config.toml
n_layer = 25
d_model = 320
n_head = 2
n_kv_head = 2
head_dim = 64
d_mlp = 1280
vocab_size = 4491
activation = "tanh_gelu"
norm = "layernorm"
norm_place = "pre"
norm_eps = 1e-05
positions = "learned"
qk_norm = true
attn_scale = 0.171
bias = "all"
tie_embeddings = true
parallel_block = false
init = "normal"
init_std_qkv = 0.0231
init_std_o = 0.00326
init_std_up = 0.0231
init_std_down = 0.00326
optimizer = "muon_variant"
lr = 0.0105
lr_mult_o = 0.611
lr_mult_down = 2.0
beta1 = 0.9
lr_head = 0.00494
warmup_steps = 43
schedule = "wsd"
decay_fraction = 0.929
decay_shape = "sqrt"
final_lr_fraction = 0.0
batch_tokens = [32768, 65536, 98304]
seq_len = 1024
doc_mask = true
train_tokens = 372800000
steps = 6034
dataset = "wikipedia_en"
MLP neurons of a small language model. Each row is named by its layer, matrix (up: input weights) and neuron, and shows model dimensions 96-159. Each number is 128 + 24 x the weight over its row's rms, rounded and kept within 0 to 255.
After each neuron's rows, "fires in" lists the words (lower case) most often at its 100 highest values on Wikipedia text that the model never trained on.

L12.up418 [135 108 147 225 135 106 163 138  97 159 171 167 178 117 185  88 118 143  99 117 106 122 107 137 146 176 149 136  95 183 102 151 158  55 133 149 142 120 115 125  90 120 172 123 107 133 114 133 117 145 155 145 149 123 128 122 108 119 125 132 139 104 103 124]
fires in: "more", "most", "all", "as", "much"

L6.up342 [135  57 151  93 163 144 118 165 151 164 115 177 158 139 118 130 150 101 128 116 125 116  80 123 140 125 132  99 141  92 135 116 115 129 136 116 137  86 107 101 157 137 126 149  86 158 101 115 133 134 162 164 140 139 133 104 169 106 130 124  96  98 100  96]
fires in: "some", "as", "into", "several", "in", "many"

L6.up857 [136 113 154 122 130 140 137 177 121 122 143 123 161 104 117  66 158 155 104 154 169 166 106 174 105 141 123  89 155  93 151 128 157 116  96 112 162 123 125 115 123 140 105 119 133 125 114  69 139 169 134 138 166 157 107 128 108 129 152  94 121 142 170 125]
fires in: "some", "all", "these", "the", "those", "every"

L15.up790 [123 120 146 114 123 101 114 133 117 125 133 137 100 134 152 156  96 107 173 149 107 117  56 190 103 103 133 138 147 129 111 182 122 148  90 178 163 119 134 110 132 161 161 127 170 114  99  96  75 124 123 114 116 156 116 150 102 141 121 142 106 150 141 156]
fires in: "of", "as", "into", "to", "unopposed"

L17.up625 [130 113  81 120 126 139 139 138 144 119  94 139 116  98  97 117 150 136 128 131 149 126 136 142 161 192  90 168 147 142 126 121 116  99 111 132 126 117 145 128  82 106 110 109  94 125 108  88  91 111 132 118 127 111 106 132 128 131 100 180 110 140  60 106]
fires in: "a", "part"

L6.up19 [137 174 110 118 108 138 119 147 126 102 102 128 114 105 187 141 119 181 152 145 105 122 107 117 116 148 127 134 129 135 157 155 134 117 115 128  76 165 137  90 134 147 121 123 118  75 118 129 121 165 120 151 111 103 159 113 113 110 109 176 131 121  95 134]
fires in: "germany", "english", "german", "europe", "european", "born"

L6.up1209 [140 102 141 144 109 192 132 148 122  90 144 135 115 161 106 134 129 157 180  83 151 119 134 181 143 162 147  71 108 124 164 187 123  78 109 126  95 110 126 137 144 135 128 118 144 122 118 121 127  83 124 129 135 107 110 106 143 125 129  56 115 190 132 168]
fires in: "such", "later", "two", "following", "three"

L12.up1069 [134 123 119 149 130 122  73 147 159 127 191 158 115 119 149 153 161 109  96 149 100 104 149 147 114 107 132 137 123 116 135 122  74 117 160 140 107 125 163 132 108 129 108 127 132 149 128 128 122 121 149 152 131 100 131 118 154  82 165  89 123 157 124  72]
fires in: "one", "there", "set", "therefore"

L5.up1241 [120 128 185 123 111 143 143  60  90  80 127 139 101 112 113 110 162 119 120 116 121 157 144 173 119 152 162 108 132  91 120 129 115 152 146 141 131 155 135 106 120 146 133 203 142 108 155 135 159 144 101 155 129 144 167 151 139 145 173 110 179 113 124  81]
fires in: "as", "democratic", "united", "baseball", "especially", "playing"

L12.up1195 [116 130 147  72 151 108 130 138 151 145 149 157 123  74 139 104 101 117 125 109 134 125 136 122 149  96 118  99 119 140 140 129 130  99  79 104 113  90 147  89 106 148 127 139 129 155 117 118  86 116 139 126 101 101 118 102 109  80 140 153 133 170 139 157]
fires in: "to", "through", "became", "into", "most"

L6.up802 [104 128 108 149  78 138 129 126 151 127 156  90 147 139 126 113 109  97 113  94  99 163 114 133 142 141 101 154 152 130 132 151 131 126  98 157 118 117 123 158  96 125  53 163 188  96 126 138 127 121  87 167 171  92 133 165  89  89 108 153 125 136 134 114]
fires in: "a", "new", "first", "home", "second", "1989"

L5.up326 [141 135 169 152 173 172 152 140 143 107 136 123  97 138 186  98 134 144 124 136 118 107 125 130 133 141 142 115 170 155 129 145 134 123 126 152 120  89  78 108 119 153  87 118 145 125 118 122 150 137 117 100 133 117 104 123 129 116  95 121  84 127 106 205]
fires in: "two", "three", "four", "five", "family"

L17.up818 [141 123 145 115 143 167 135 144 118 157 144 135 111 140 107 103 122 112 150 157  96 110  73 110 147 107 126 128 127 102 155  96 125 136 121 163 122 127 176 139 134 118  82 152 127  92 115 110  95 132  73 141 116 130 149 104 143 131 141 132 140 112 134 135]
fires in: "new", "s", "de", "first", "for", "second"

L5.up13 [158 135 170 120 128 145 120  90 126 125 139 135 130  81 127 126 158 119 127  95 131 144 153 109 166 150 149 144  93 153 117 115 165 114 134 118 112 132 145 121 106 140 143 155 100 105 129 150  84 109 158 144 126 149  87 132 152 129 176  99 112  82 146  97]
fires in: "where", "because", "history", "caused", "causing", "cause"

L6.up407 [133 127 151 103  91 177 131 142 134  81 118 104 103 119 101 141 162 178 115 144 142 146 107  93  66 116  92 136 104 167 101 101 124 125 181  96  69 143 115 108 114 145 135 153 152 133 136  97 160 142 125 110 173 141 129 157 149 121 119  91 136 136 119  86]
fires in: "during", "playing", "scoring", "baseball", "win", "composer"

L5.up1147 [126 136 142 186 104 143 112 176 187 117 117 134 146 126 140 132 105 120 129 171  91 174 166 144 152 166 134 138 148 100 105 104 120 145 127 159  55 102 127  92 124 171 127 102 132 118 140 107 133 109 136 159 142 150 135 163 145 125 124 144 118 104 155  79]
fires in: "known", "also", "popular", "derived"

L12.up575 [100 129 147 108 136 122 104 143 142 108 107 151  89 114 147 113 150 179 157 138 147 172 133 122 163 115 150 131 168 147  43 130 123 147 119  98 116 107  99 136 121 182 145 148 164 136 146 108 154 115 114 134 146 107 198 127  92 169 163 100 131 130 134 121]
fires in: "candidate", "match", "game", "video", "star", "tv"